From a checkpoint of a small transformer trained on Wikipedia: 4 heads of 32 (1 for keys and values).
MLP neurons of a small language model. Each row is named by its layer, matrix (up: input weights; down: output weights) and neuron, and shows model dimensions 80-207. Each number is 128 + 32 x the weight over its row's rms, rounded and kept within 0 to 255. Numbers have three digits each.
After each neuron's rows, "fires after" lists the tokens most often just before its 100 highest values on Wikipedia text that the model never trained on. A number after a token or word is its count.

L5.up719:122169136125114130108138089119113053136067130141158077109125202132130107159107180156159142148146149106160127161168082113134107115138128088145180113137140066169142124093122101124147146112115052123113143150088148091173134051162145166104112099108076154199125107106145089105097164107078153118068154161144115128094077151138174068091144155158124110135130153123130152130185132116080092143129
L5.down719:073090086111099108124128126126098149088099135107140137046143142115094187110105123121152090139134157085140120179151152129175116110103195102131139189143140123145110126139126078154195100121178108140101141104206102106087137140115145098131184152073176123096084108143062137132140143078107130135137116105135150157115165045117134173137137145150104166090092108136127075087124097108119137168155
fires after: "s" 57

L2.up641:093192159122130140092182094123169116112113162147124154142116096117115103191166136141073126179084168137124119195167124133149111128135100118143148169093104153112089156070088144130130148107131196116070089116133150075127090090126153126125115081137166115097161204089146112155132077129182161113166165122168161120116181158147148150156118131162131120190153168109125110083203041146081116158054
L2.down641:178092089120076119104118153139121146103143119145125126113136083119110175165083140144126165103208134170148111087135130152132082128135181125111099150226114140145133108135100129101139146096146131116159170134127112176089112093126115159165150160093164135147152077177147123175125061089121120085120109101101119163149132146058130135116158123151094095091128110167072134160145156127190125102171
fires after: "k" 14, "B" 13, " Na" 10, " Ma" 10, " K" 5

L2.up689:145100181080127085093108083102119126100112144154055134141146163089095140147055108126048139128098094148159106137103117179140151122141114194192159119083133141183139121153078121113085125159079123157125120104126122114118091154212080143088108128113144120150137083121160102163121089055093174120184130155160129109049087154163143132164137122094087137121116160142103127163155173189117114113171
L2.down689:122185064126073123167155166148119082100076118113137188143160165132136134112088178104159114128126183080163146121125105109143116124130081139136152087111066143104155155087126155143126043139203099075110149135125105067125138078116122103119114146089083137130164172139128182120100157040135195109133159105132141160131101164144075127088124184090115187126137091120143167157091125137092104126131
fires after: " B" 19, "B" 16, " G" 14, " S" 6

L2.up901:109119144149105140076126070104093122103191155064100143119136112110085074154073140156155073169126100095091102152135072129089100090160154085129168125093121083174193135147149192122164088212078105174147153147138149105142158161105124137233160123168102148107137123114160169137115207136144167100144168112099175168100123121113125177136130183126089113136111113153160120201085101138110118120073
L2.down901:106137135086145125113166166097101136158201171178128148124143129155144143076126091094111105105105104174160145185158098161120149196138150100110122092170067118113134086109161132152157128163137174135046111094120098135079137157184108160140091120155167099149080137106078099128060154078130137141108133140129165114081099055074121061158120063125121137141137113118143113074134080118086130192117
fires after: "5" 21, "3" 21, "0" 6, "4" 5, "6" 5

L2.up143:155123117184164160067127110137091133144116103151087127139106092103148161071108103163073082108135126137075116132049115124094113128091117110070130112169113113207122117160113108111138100132167093100101131125158083084077129163142167136209144128154119123125105138123154090145196188158145151161131139118088182116108137139100131144127127137106103127121151079104140121118117099137113138131144
L2.down143:125096112107144156139154122125154003099172096137138127116042184105074150128119156100090111065137150199123134191101132052101089147094161148113097153127135129176143111127124088173103185109134120105130101109160121146141152145094183076120102130108088190148090124083116112111132219106082150121111086151126077087145125159135147167132180127083118154090156119100100140164096159154126067111112
fires after: "_" 14, " \"" 12, " Re" 11, " re" 10, " (" 8, " " 7

L2.up304:121124111146134146137104160107165139097172129108037152137101152113180147081115132148140150083081107170099093098116113073189091083103137173156097138170128147159158104118123108135118122153149150114157067133162098149131034120129136176120145162131092132149104150170159181125163115128150179104153123179173084165097114101088128159093133115165185109058140113147092092114097078167154088153081
L2.down304:086062123139114132162131121116164107139117210113135089118189127168109143154136140117128134127158110170079073100111186180092207129138070175144141149126136147114112122123116214070169103132123130146115146111086116111132182082117126141150213126104112111119130141196180134122099041125101148151136077139113130100131180134128154180094087111095115133112097079119146070148063136062119136150135
fires after: "," 28, " |" 12, " V" 8, " and" 8, " of" 6, " /" 4

L5.up185:136104068166091076151149159120120190115124109160156160106095159075171065095091152156137074093129150129047126085142043140094125076161139151098106117099152154179129161074131097135151109159173056108175134110148127173142113157126099154148094154111114071098091107129158121105142133160120142137113119154142133123098167144125099097134126117103155142197150174105107125115109149123072124195163
L5.down185:093132080076095180146129109093180114122085136076071140171106132163114105152086170128106102118165137148134121101151108133128083157134120147171120080137084166123131123168123138067168159166162108102164136117138184132053097113102183119103161100101139163126100150166078175116157163105132162076147112109120096124094156176156126106127166072089087097133100127058135138105102115162082142125153
fires after: " " 38, " \"" 11, " (" 4, "1" 4

L5.up735:100197149103171222082148155098152131187085148189115104103172115076118106107119145136060103085194143103139114142106148161124156153107132101141090151157145138146113141088116118144177167168145120129102110078126128125173088124149130138126099082151134155075103135093144074073082108092127132160143116126138098139177163092126097129139139170130128094152195187194163142181097152164135138105156
L5.down735:090099115124158159105079133142075164142085122107084100129129070083102089145144145173036098094112173151095079167148115126170154169129073166126125089102127158128126125122071156089140134166172103098127090137136140171100105159162116094102127135176097134147089136114161111085092128128056179111069145136141152059150107184100198175141117134134192114178131072122110151176120142135165144135105
fires after: "S" 28, " U" 12, "U" 5, " " 5, "A" 5

L2.up757:201075191095063153109187116046128152208073101161083146147126187107100136094135165190109141123139138132147122167115121169114103154159116143111101070193121116133130107081124131151158127151155125148114092130111084069104090121110150102125113143140160205091128173169149054128116128151169120127117160112134118086119119114186143109133125109094120129144114123121176178143168111155065199150122
L2.down757:137111128167128183145135053161116089090159160124123114116110124119124116154156120154089097111097119107159110163117153119119113171070083146147075104098127121033147108101057125097159124150112111082139154106070140196080123109152136112108181104141106195144090147150116150189156114119129111130126154158099154112144122157102209098047125081105135143180141113138107119125163111134173071098054
fires after: " in" 25, " " 17, " the" 16, " of" 6, " Ar" 4, "7" 4

L2.up903:107127118123115099115079129132135063138133098154094105147150134153191097105156161159099118140134106148146118129117103140144126119120089152213120137106073168175147136116123110135101119152133073144149105072133134063131149193143119155116139140115136135066154090162153157085160091128127129161140145135061164124139057119075181125093177081116135155140172180193192131194121112174122122105161
L2.down903:117149216118083170089149123144192101163133105125154146150131070109148112152112167119078101147156130088118129074145069129105141151142133118156066169090182113106073123133105121106060101102089158117143149176144119113156139090110163120097094115099079208207198069150118132123121100086118153091197076177138143091132148152148049101116121178120160125174137117145170153107144086109078133187145
fires after: " " 40, " B" 12, " Re" 7, " W" 5, " S" 4

L2.up805:134156048139137117143118115172117119106103080183142180154115155140124082132121109116126106111100060188143159154062160172137088142158136126108145142150090175038056119149113155157168121091094076114110070118152148136111144149103136131173081180139136117152111081155126125116147146094123142151108159153142160116121068131157146141092151120132070138118160166120153098081073075114156191156092
L2.down805:134136122135104196123115126121198147164174083136127087064109137136106162075159154142155094088125169110130137060120143168139126099066151116146131126140144160137083139093150124068112114153159131092170108157150069149113153107162132156123174149132150214129202143070078110134165067149129108115120141155096129185097157155132147114140080108143113107105119112107106175146144145163143158139163
fires after: " re" 13, "-" 9, "f" 8, " Vice" 8, " di" 7, " Di" 5

L2.up556:103070125127118163141117155139204098146133106101094086149127169090084111173084144116152112137148124173121125081154153111124134127096116106111114101159142170136085107139112165148156162109160094163140062159127152161178122061123105096135083066075119097095145140114123189087115100167170095092112089122178157159151164154157120154107120111118137128104158155147132125112113119111111137090143
L2.down556:207170145123142206148143111080212124090136133071153166137137108156154114128127138132126156090100120078100082150135152139185122100108122160102121168120116087201129095187154159124143102151122150164086142113070096166111138132089125162138159143146124138106126166116139154090140156131114127108115144181147155127090110144120202113080106145070133107100107138123138058130090072140126116173041
fires after: " " 63, "1" 6, "0" 6, "2" 4

L5.up945:125172105111163102144110122119105094152119132091117148081133117130152138134080086150172105085193139118140124110133082163114113165105141205086122095143121124089161176066171071101167170138126101154094064131139148128140104119115136184103131109104138130181156107124142176103088077126165182163161144106176086127130084056120124085157117164126124122134061140160158095084145154091145171152165
L5.down945:148131131109206144140149097116177105076095114134184166117109139128109156185085125080132115104140183134087076131139108091128142128201114169113089146134100206140087164119120128151107145191131134144090086129143139140176092133114097144118128150099147147159072111143151178126163052064112128143074148149182116106114114105194074110153137145100125164102115127099145157126182163157117144085106
fires after: " " 46, "s" 12, " con" 6, "oc" 5, "in" 4

L5.up307:115133096171175081107108096140127111161116119138081123156133120115129117120125152111056144157129131058148075141142112104123128127148114101110145090144107117179111140105072113120139163117066115127162116178087120110113163100107168131055136135195113129119126081170115114167075168110171116136136121058136121090141179165163136131076138111119161084152139090096135132176107176167162088103194
L5.down307:165156163150131125030165108138130088168167130070165108096115132148108149131092146138132129178118163134101104150138107147117093088098150208121055118144109168184142022104124060123126145163112091113118133098126075120131143131139093130116140162147161087198118060140106162118119121124180121166045156156168079078158083163120156109136159114173177083063150091121152221146134136067147075097146
fires after: " " 50, "|" 5, "G" 4

L5.up470:149083137146157090101162129142071089170118115103108136085128120108127144165092137173133138154106057110165104120100106081118159140172135162135143083153076083125124107130154134086136110089094157075115059143093123167073104153153131158090165171069143108090098130100152169127137095181197127118170114109125129184112122157119141205053167066209141140130091040099137153099081203144150141186091
L5.down470:188164100087153118121103127161214136120098138112112159143128097133150158122066125144128142113077146098171131078137096148126136131140016170146113116087183095142078139173138110177161145166074119146153097116162107151145054165155111126148145109121125143172116118091118116118205181112161122195131115130135132152139071088136104107119111086139107131100160155084111145167157093146094076178103
fires after: "\n" 28, ":" 14, " that" 5, "." 5, "," 4, " (" 4

L2.up826:062102141131179123160165087069107114119125125131132097086093169114099159172078158081113143050096107147167048122130143177191123113153168132137133143167075179146131150127094119112090173119154143123145155140061120103168108142133175116115138116153128116140121133181101080133100145132186167114111141142102103114095173181129117170148077110119122160138167196119077118096110142112163078111113
L2.down826:103094137145115210098174113146103167192086143131093122145141081143048187106136134151142093114183091158104112133138110121132163186164133151077075130132106121142160128168116164176072146178093124120171109144107101127121174157117074121108136064165133099110105135127151095101084113180144173123143155114123176172129136122087125156129157125200143131043063106100101107193172122106077083202091
fires after: "0" 32, " C" 11, "1" 6, " Em" 5, " El" 4

L5.up656:178137158153168157136146104115103144099125096154112134173107127130121148089076173157086101156109140073173085134162148120133107110116148155119094109149113059123120151135109110152112119092089179116145173166171157138151052134117108162098104139169140152133121045109126085148101170116155149092080085112202108210120162096130097163130065145125161128209159132103125175110171124117122073120122
L5.down656:088145117075128130133102106140173104156091142125135162043151200125148127086102140137117164147154141103110159167098114142126164158116118131191129125091139132093175132174152070163149112123120129111111114073133111137121150144150106132128138079101161105127128085127094158160136051142059117140144175095098128077079206170166107092122159073098170080039183147120117072110094150162187159102113
fires after: " " 52, " A" 4

L5.up864:131232147124079149108201138140092182101126075123140255142107176156076150089126137095140113193149099102100128161163148104096148152130126126125074165145092149150149158096155143119147135067094113093070122130191101197164102157146159101142141115093136105143073120129088088111107122136120108107137098133114140082085163160156107136099138111063102078133122102132152143090140068105142163073149
L5.down864:133100112165197120138132145122141101138139140180110097211146132052091054141106104204158142169094107126062091142134137112179080107129119113127164148068184139154117160102073052119127152079134131097144166122118179191124174123128092150092051127102114128091112123100110113164171155113133145139147118148129077156141122142081129123112144089151095171152111118109071106152163160079136058144106
fires after: " " 40, " de" 7, " Do" 4

L2.up1017:184071122130124149074128125176122124160113140135181078150121154124124065094112134111076137140150153193143106160123142130163097172140114159127152067112056103072110142162135134108096153124154120197176043144168059109110127105138109107188110096146152121046162088143140071117185170143151078109149140170092134114111151152142080141112063104122113126111166103161165134124111132078101167145176
L2.down1017:154105138179112111160081196094155121151121124053100159130130163124108138105168134127139112169117155111109099188127175074141057166109154047136189145103119170092094167149105105127044165158065175118135124148071133114104148117158107160132094138107147179104162089109139131143108199149095102151157189041157148110143120100130133156132122099089143133086124109139139124131157138147128101140126
fires after: " " 57, " In" 6, " San" 5, " R" 4, "len" 4

L5.up80:123094102207101132057159081157107191125129076150115156143165107154115091151093173104088161108114106112148126103125109107065154138088131124094144119117093189110178131121050098155076111136098115142199128129137096152193141143118073154137087122137102132086110144121134143102111086122102114220139172166110099103166089118178099126149128082095104075121084163096115163167145116145096076167117
L5.down80:164172082113113101166141110149067120122104110114122137105102103094171155156183164128180086198149102117115149127126102165163154076093104157148112131103132121154140211175090173085134134160123090132105131111139091111097113081147178103139168139141183156078082185148072162132153112177158177124111106110102165127151202100116122084147193134128132146139149071124125123117110181116155170093128
fires after: " " 49, " Bo" 6, "w" 5, " P" 4

L5.up327:078123126128152127127105152114150059119150171089131098123081187109134066107164151150122172150140113161128085176133104102098151150136147077124138137154173138160147127167096138145023121163098067123120134143084142141060108103065114136070147099098113169096165085134184151103118099200116113132143169139136138142111087157135132088142146108130091143111153092072144162083136111093160108125145
L5.down327:164119125068119141135201112115134085155142107104158157116159129122117115103135094081192111147064174073067107102125132147124158126130162125125146111074120089110147125145111171098193133115163153197086100113101151115124147120189163161122085154140147109122069128088087149102110035125135099102109147148107112153131133076146164153117080135148094138156139143154099071153090159128093125155044
fires after: " " 57, "s" 13, "Billboard" 4, "%" 4

L5.up788:104088165145136120209137104076122085173112141092061125164204184122159116194086116128141139151094141120123158133101140145141136130048123143159142145155083180162174155119107152128099178066158119187120119063100113151142140156151098181120094114141115130126083123111149117072134130124125155137166121122136074133148123099072138131202114101071135121083125111137180119070099107135131073074097
L5.down788:152107119174143139121179132150063104140109154114134164077047108104154184130124139115095108083113115149149159146175098092146161064157142181134193164093129102134096049147131105036152113134158141077183106123116151117095075181122198116075112143093167128076103086085154146091149113094091098104163148159132132161176111175157165220172119118122150120130080121138200154162094120103101148115181
fires after: "S" 25, " United" 15, " re" 8, "s" 5, " U" 5

L5.up818:163155146078146162124147091113088174139085097129128168105140169152090145133142110095134160106153158120132126107094123184132048186079117093134116141121158083119133111126119131139095134102101103142128135077127152113118069128160086113113139176144130112160078219122135105108143132176170145114097131124139126128178133098135095192115170115173167116073121114150121067148170103116130075089099
L5.down818:123124125135113093107081120122116126098124131150080134080124160113160135121144194150136102120089116135060154135129139140140093174125083168128147110098184130102132156126134094119146104124103151121092160108133143147127177202105090075099143104152142058115149117121074148156159107115112157106100064146118129140166062133125162154131097164067145159086129133169127143038161062098086153092085
fires after: " |" 34, " the" 12, "'" 4

L2.up466:120133141034139103138106159110141126102174134173100105125148106172103100093111104178112138079134139151135090087137097153170085165200181102095150177113132139132193141132190145104115137104154202149122194144163136118116146150126145149096144147106119172121153119100069187072153096207079202138099096114146178118082123063140078100201112098156149149074165128125091131128123125082127126128153
L2.down466:120124139166074145128168090107114111185111145104137206130095141080124095085157118132156118146129081172101154124138163071145219151136118151119129085180142118158143116113152147135131161113162111149121069190103074133141091114145114090171088105122133103133069075095122129116093115105169133181147168140159122089088144099137152143128101171105111193169101112089121144134139135167089080117151
fires after: " G" 22, "Friend" 11, " P" 11, " X" 7, " Man" 5, " S" 4

L2.up869:116090090128123166140143139128058145111114098169144218211116127097125075146124135084141122088145100117125142107121107123084127118100197084173092164144121132125167075109107131142150082134136131139144103142167145187123107192074065142162099112095166135145166183112098050136126094117089126091149129118131170134076124130173069138147116078159197111102151114113135146122072108160136091124086
L2.down869:157073104145151104112196066121081096100131196081154152084143135073120111130140086126165142126154153093131174113139189145151046105132089142186142137118149120112128184109156149113141172113135134121119130094161102143124131112128133123099088163148113127101104138141121135103064163127151156112092219134164142105205093151151177117121127147106128125112166148143105136090153174129128145188173
fires after: "'" 39, " Bra" 7, " Est" 4, "tern" 4

L5.up963:130104110075104120131160113114112140159187198150127138142142138140128157103152196168130101128110144122187158149107109167115149139169152097140137174102118131125176171101144095107064167128187100099108100115152076170161145166102098149121066137162087167096102138162055142093120154136174128174116093134139132149158166130137113114125124154153186113176122152095108078193154152144127114144111
L5.down963:099204138084137076133068181171058111103056126174115129095160138097110091158144099188125128138123154119089124156157159174106077144128154092146173147121180112149165083100122104131117121122132136172074152064121147199128165178113108088128147128138102106109148136150112089087117143111058132115201131172080189131132097152106172154117060127173155110171091120088113098107105125058120097178173
fires after: " " 33, "1" 13, "|" 7, "2" 5, " (" 4

L2.up100:197174063165149105204142155110085110167120171182200154050148079106153105095115145144070163085071110099126089093108096089122113072104192123121126099130044137127126146133114108180155134151082076122141124147135061147177102159116127143123150137127095128142107138147138123081159123139134087155120103159165117160105106092131121142171154110176098179145165134136155163093137188111130106146101
L2.down100:100132160128090156172121126190144106053170156067106137127184097130109109170117105101114106150098170160101172152146103150153093131135186167145123092095104137094141097177110120132185094072140119103086136152165063137128108142128166094116147120118150094123134140084118111100048197186119102087155081136092145135158153110080144088168091154130151160063104143122154091125141159119075136125134
fires after: " |" 26, " \"" 13, " (" 10, ":" 7, " the" 7

L2.up510:123077094102113138089175108084100081189183108111119104129133134187113172138049122174124120094108090120096133085124089149128107112143126149137118081122106150115114130168102131163087074125138099103144130164096142159103142124099118137061182082124104190107186078118138144132083074152125185158105150154099139137074150145109145194126151089105083097100110127136150158148148147159131120168134
L2.down510:122157159138118087083126117121143141091107168187090125120145056097154077142157154159082109156149098088095095167143122109095119144112071162143172151081078195104094126149074078111102117137162189122140148108128164149127142126201155150109125185143138097118110147085108128103105219108116129126105118109116149081134122117124115134111107092112117134140144072137068092117091156123150149147111
fires after: "1" 26, "5" 19, "2" 11, " " 11, "0" 9, "4" 5

L2.up514:119090088151081129089143118112085111149167105178067158112123122160121132118131119178149118084185171134153124151136135157108098157133175076137119173126067117113035151147149089111126129245097171163164151123110121130143125153107135160172112081178103119149125173096080157128149071173104112108120178111145115130071073111096082106205169116111134094107137100146102161131055090135116127136110
L2.down514:105097132118164149108119111148127178090177140142142149083096117139097091118184175088069140154109140107213129124084138131137171128119146121160058123080130149100036120079180113163134174154133118098124132139110104132114146089118157166118080105121098177097086158135101155178126190118091144114166196117109175138165103150118154191100149086112160068138173067087083146098163095151149157145084
fires after: "5" 30, "0" 21, "," 17, "'" 9, "3" 6, "za" 4

L2.up871:092170110198157151175179123167100109117222094166118130126109106146140137153148107155151100113038118146077118179120126070111123150115178107119176080104131153188097121131121103133131149131090159116091093115123134149138051117123139115153132103152150143139136096106101122118131160120151153083146156134142114169085150127152132167112102148141126106143117160115079123091123165131184129114112
L2.down871:153135107126138127094113215125114155104096115124143075167174109129118034104137220121182126126159108119176116064153157149139085149134061164154129164153113133095103119137100122108100082125123097126113117104121168119108138118148090191090104134100175103158161151189142210117159086148116196173194058164156139161171147135118132138186064180127132118118174126152108067214089145120098152159166
fires after: " |" 51, " /" 16, " " 9, "," 7, ":" 5

L2.up248:056105146113136118149118071074139165130124153146080116115105131172127107188147132139153099170091075104103113079141134150139105157185150123166131147142107119139145150099132135100098104070121161150189122153112141122118121156069135205128154143160148030085107134170095060144152111184069132142057126143152088100032117139172165062147161158168125191135140126117104155112125130112146060161167
L2.down248:149044139156114122103093130176121103111167108126112152148089155099183168119120188079145100109150184132126120180076174122153161103111160196100165067137162122111153138112150157138083133141191133114141100062092137168146169149076126039166148137056074192145204141142117143127093148113067140100087074113150186113124115071135174093091162080099138096164125116111104132115074113149147141099168
fires after: " G" 29, "G" 17, " P" 10, " K" 9, "K" 7, "M" 5

L5.up512:144111095107153099167088123183153159127097126155105151166149126130180138125086109151098155092126099074089166138075090157179116145112153128165143205190077095086128116159128123125097097152146093159185182175118124140129097083179118097100143120105165142088062097141146149181165114182109141075144118101114061124103136186145207149158085108105115077138126114151122162147086089153104129181093
L5.down512:176210168172163117095154136103107048068170084086163148111121128111097167124105104139172143066154148157139113121161128190112167133195183181113108117151087135118121090076143109109095135115140187124160135129092102174159153135179155127148068051142094113104122123095142115151140097117136155134086153137149128113133082116137108110043117160111135146104138177158127141166093142080103169071097
fires after: "0" 21, "2" 14, "9" 10, "8" 5, "6" 4

L5.up478:180126108167101113104101124133143101201110103135094158124072131091122103092107079192129082102162068135147108105093158130144114127085134176092128102136170129112132117178123081120170098198110081160129116095134114115163138105131096130113216102140166118128130136163100128089067146193151092148131169134119066105140084092165132142142132109139132144118102180098120135185069096183103194161143
L5.down478:142194109129091161109165096172130158068084121102091132156107092127152111152123133102182153133124117123138101097132101096096146094144153083171180145123105062088094106127112177154079104081153142134127085149193147076077063142088130126100087107122133157106128167099202153140116125095195153096113077120078094177143141136179125126110147161159119156095107083137128115066162201088107110120141
fires after: "5" 16, "2" 13, "0" 12, "4" 9, "7" 8

L2.up215:138092099146085163100144141137161127145152152171145179164092138102100084175156138182143160080115151174114114120154133069103087121132105124164119124086089175095129102151112176109088130091148150124165068124092143148167157110060130071103121101116114162112140117145128181091120132159107202161134106134098126154087079128080089117146108146118177140102152158125171131161141123121113073107147
L2.down215:135157138127155114190143155104112112138116123175146099105167107123155076059152150138184159131092119072128162197147127145158159113091101028153128145167096099163086147163187070105157092117098122094097153117128092158153129142099173185076111115157126120097152146139114142223130133104077149097087140112104159175169129170107148070071063143109086140154152148104119126119149099135102122125084
fires after: " " 72, " Re" 4, " St" 4, " College" 4

L5.up404:121121118149081094079128124130103127162136122125173162099167176094144159124134134144156056148187103084123136160150163122099210137083138099141137079084115110145114143165112098054113137087137173148091069115183148060142083101095178125115167099168123121116141148144126162157116141091125105146182131130186142104130110144102176146094178153210115135161134173158146177063165085122115105142163
L5.down404:180161078132155161076101103079148112092123122109172145070122102101118135156142122121199094109158104168119146116152183146193139090108166189138109110106132110108163160109114195093132168126162129108110145087074129125168059117117116148072141110118110112122108044099100092063152092132117128123169125146131175093122132108186148093088151161117191109086142186100173129140103088142153171065201
fires after: " " 41, "-" 14, " re" 5

L2.up549:093113149095148193175138146103085138175071214153085097143113208143071119096126141131098095081186137133113104097136134133107150101107110164170105095192147090104080164114092100206190065147151195177165039070117143135153059161110102115123135127137172125134106149130174115142166150145149089080123048095161149165129109155160098106150110143046100131183105074115117136145169116111088210129117
L2.down549:168208079182118140131192097166175125125173111120119113094165145095140142112063119158125153127128085131156139101079102117139166168174156146077161130100092114162211109115156159085154120122087131070169150191130131126131140112126120130112148130132154106128168150171125116069069138157112152125140141169134124117133110060098136185070161084162107075103073122083124137140123165118120068099136
fires after: "A" 15, "in" 14, " In" 12, "or" 5, "In" 5, " San" 4

L5.up793:133158110112094181120149084143096100104116140130148141108174112121145106107160169138170104135107063130116131173161160143110097079054139183122174109137123125123148091129148110116093107086190126126141115112139056139140082081144113169145140124155127090109190177058099182095096166135135087098200120105195116121075097071203130159081102096126111108169134102077110161101122123090135078103094
L5.down793:084169087111152116136162092168083107106161120075085151137122113132155104090123105201151114083084105167131139169175181160098157176176143134184130114133108134077152125108082101170068168169150147149095089103089162123104166134104110097123070194156133161089107132148181149140158140107127161103136131132133125111115060090120087109101095151117105144112149153187158156077135158106151121139112
fires after: " " 61, " the" 4

L2.up702:109195113184115153134117123095119131055170130148087150109112156126137104066098113157134085176084126099163162166094096152095174153114140167140114111124112153143156112028226105183116161100116158072135124121128094113159056085145133163107156165185161084151135131116093105141168120107125136054164149182129153122169169128086124128170129140133152092145095158140097164102113108134134077114151
L2.down702:152114160128130129120115094099130149143089109117191165120092028170128110065106139116129113082198132156149057104149155071137175130131164106165126115153130064136145082169118119149150115139105124158131090149067160110066157135129185097135083108108104158193115121160130100141127153126156094201117140093130082130109118097149131109063218112207165126124164086105134062133134139135136151090114
fires after: "," 29, " Na" 9, "k" 8, "}" 6, " R" 4

L2.up618:145118105101148112099208110093199084070109079134143152139136111097087104135121103187156106153136135096131052113163121111164133160102141125077103162091119122115091131131114131093184186068141162148110155140120115098097126107149153132164123144187070100169128201084140132198126115167102094113121157136147089200110141138090120104129168162115162150133098077099133148072130074169160151166115
L2.down618:098110119120096154123058165113155179168136120132129140174133114128133104117077090102110126122169080061136122145158127166125141154161114193146105155188148139159156106117138110146078130140131162179161130099125076138131106155082128132157207110113072093117144107141138091136077046105110093132148103162184114105111116082197196131152150062146181114154187148101117159144171071089130095171122
fires after: " −" 18, "," 13, " and" 9, " O" 9, "-" 5, " I" 5

L5.up338:154134073144166132086031154103133066110108131158101149149124123099089168122153124133086130118189151091150166119115125175102135102078115166138172125133119096175159152090126163106122114193117133063106121169139088111181117125132162171158168150133116154074148096177135062137148129175114164106206137084171099168094116193158091170093171146126124119155054194147168144122086017132135153125115
L5.down338:109128121106159201078084114110128159113122189170128077156160124160127127127076110094110088118081123116168144090110145114146137172106101114064148133167156130135207112126104071114103161092115115156101168124142080194136154137113114108146071117085101083170133083100128180086139103110087130154153077107104085133102124157154074095176102158126059166119165170113094086112124154090124123100111
fires after: " " 36, " \"" 14, " a" 5

L5.up708:150123094088135186110128104117135126167147142120086155097181126101153132130138131092155209103160159100137170162090164107106083067124093141128230132137167152155129109152105067105098140127145164167161130103108086096218139136107088112083113082119121108094161153121114177073094128154148145149076137116121079124130090123157133141064095168140108095159123113065100191086164099098137131128132
L5.down708:116103104123130111081114162097071130053151078152161135144123122163104136122168120125175092183112143227097139098098177127101164157173109121148095092098079077075128108163167114162132106115060142138078126104136130084099115069089109149171099169158186107154074173137115135177138172035078131120147162155123092102127143138127144151077121148182145160104226168130112106133143111156151106144137
fires after: "0" 35, "5" 12, "2" 10, "1" 9, "8" 6, "4" 5

L5.up810:140215127148113152115154103101154089155160171134160179116148126134145119118166102172144148084159166113095101155137146073092103083139147169113117129142112121166124138101134108152095116108079159114086125109104075129080204104166105130159140116176113115131124145111080140119119159143087132163143173132197143075169066095104096099140121148086111065154132173107166147086163103108121063135073
L5.down810:074178076142143128098093145107150083085126139135169162166113112045144159182108139082149099137130100071159098131141131115120087142110164144113181122132112107076131100121129096157123067099182089146110082153183160114143078113158118174084097085134076099136085148148050127134137110109200134115093136121154157171142126150202095102133117113172124117124118081135140141121182127089122131154117
fires after: " " 61, "s" 14, " \"" 4

L5.up698:152140069114131141135110106109161125139136088122110126119135073161169101138115104106142070143097136081127099212108081161109157158123123086099104094146119121104157102102123176080074142152133126123154165073149140111149097125119126127083041139084099153150146187116123146115172144106138139150102115127152121130096116126142085145155126163092110214126090137102179086161093136151181122190058
L5.down698:129088115142134087179124111158101088097148192100109127108147204056132125123129133144106182115129105118117160027135119096171109092151128120201137112082185104172133161183157117137137107094103148137183109108095086125155157148100116102064192150148125112158112078125155151125100147123128117144069101117121104163162127174100156120139147107149196094115137107160073149136078131102122063128180
fires after: "2" 15, "6" 15, "0" 14, "9" 11, "7" 6, "1" 6

L5.up628:091136148137159113147129084100123133090162105146103092108085134179116140149104119123128159134187067111098112197105144138146113141173142143094133162177092099124129123069143120162132179113133097118094078052208116149083181141177136099106116157128121145141107086143150059140135145175131143104158135151095152110174117093232104167146149164164144060035097194169149158063118131177103118107151
L5.down628:126182169069121123113151140141137068122118160151146134145090101095093165146080088150171144112128101141082154170113051074143102133140104118085171125178112127105091102036116146146152152096176086152127114145152105122101121140143152114141163194146137186157122139144133109188177093152180068124152070083133113124140125101134191063152188166100091100156156145167137122075189155101092136100138
fires after: " " 49, " Re" 5, "-" 5

L2.up861:158128126138148143148140148164122084128201100178056117135138141128107088166127100142118125166162139121142135138131128114144164145134130164143147124117032102075184113146118154110093156157145080125079103153137094125100083125172115156120173162107172130087125156177142138133179129126159148171088184129103107102127119101112127201102117094176126099131096129164178114113085134123148129118103
L2.down861:102117117115075090086119092119148151168107166133166133115169134162192132112181155153074106126141123113140155141130142128152125133107194089126149118124126138121125123166100182124108153130151080100126158151134102148183162079061099101120146095111159073168171182097136161131128103117184098153136140073112132150139125103155101081116110118124132145097137178117134160150131177135121131178048
fires after: " " 34, "ome" 6, " A" 6, "\\" 5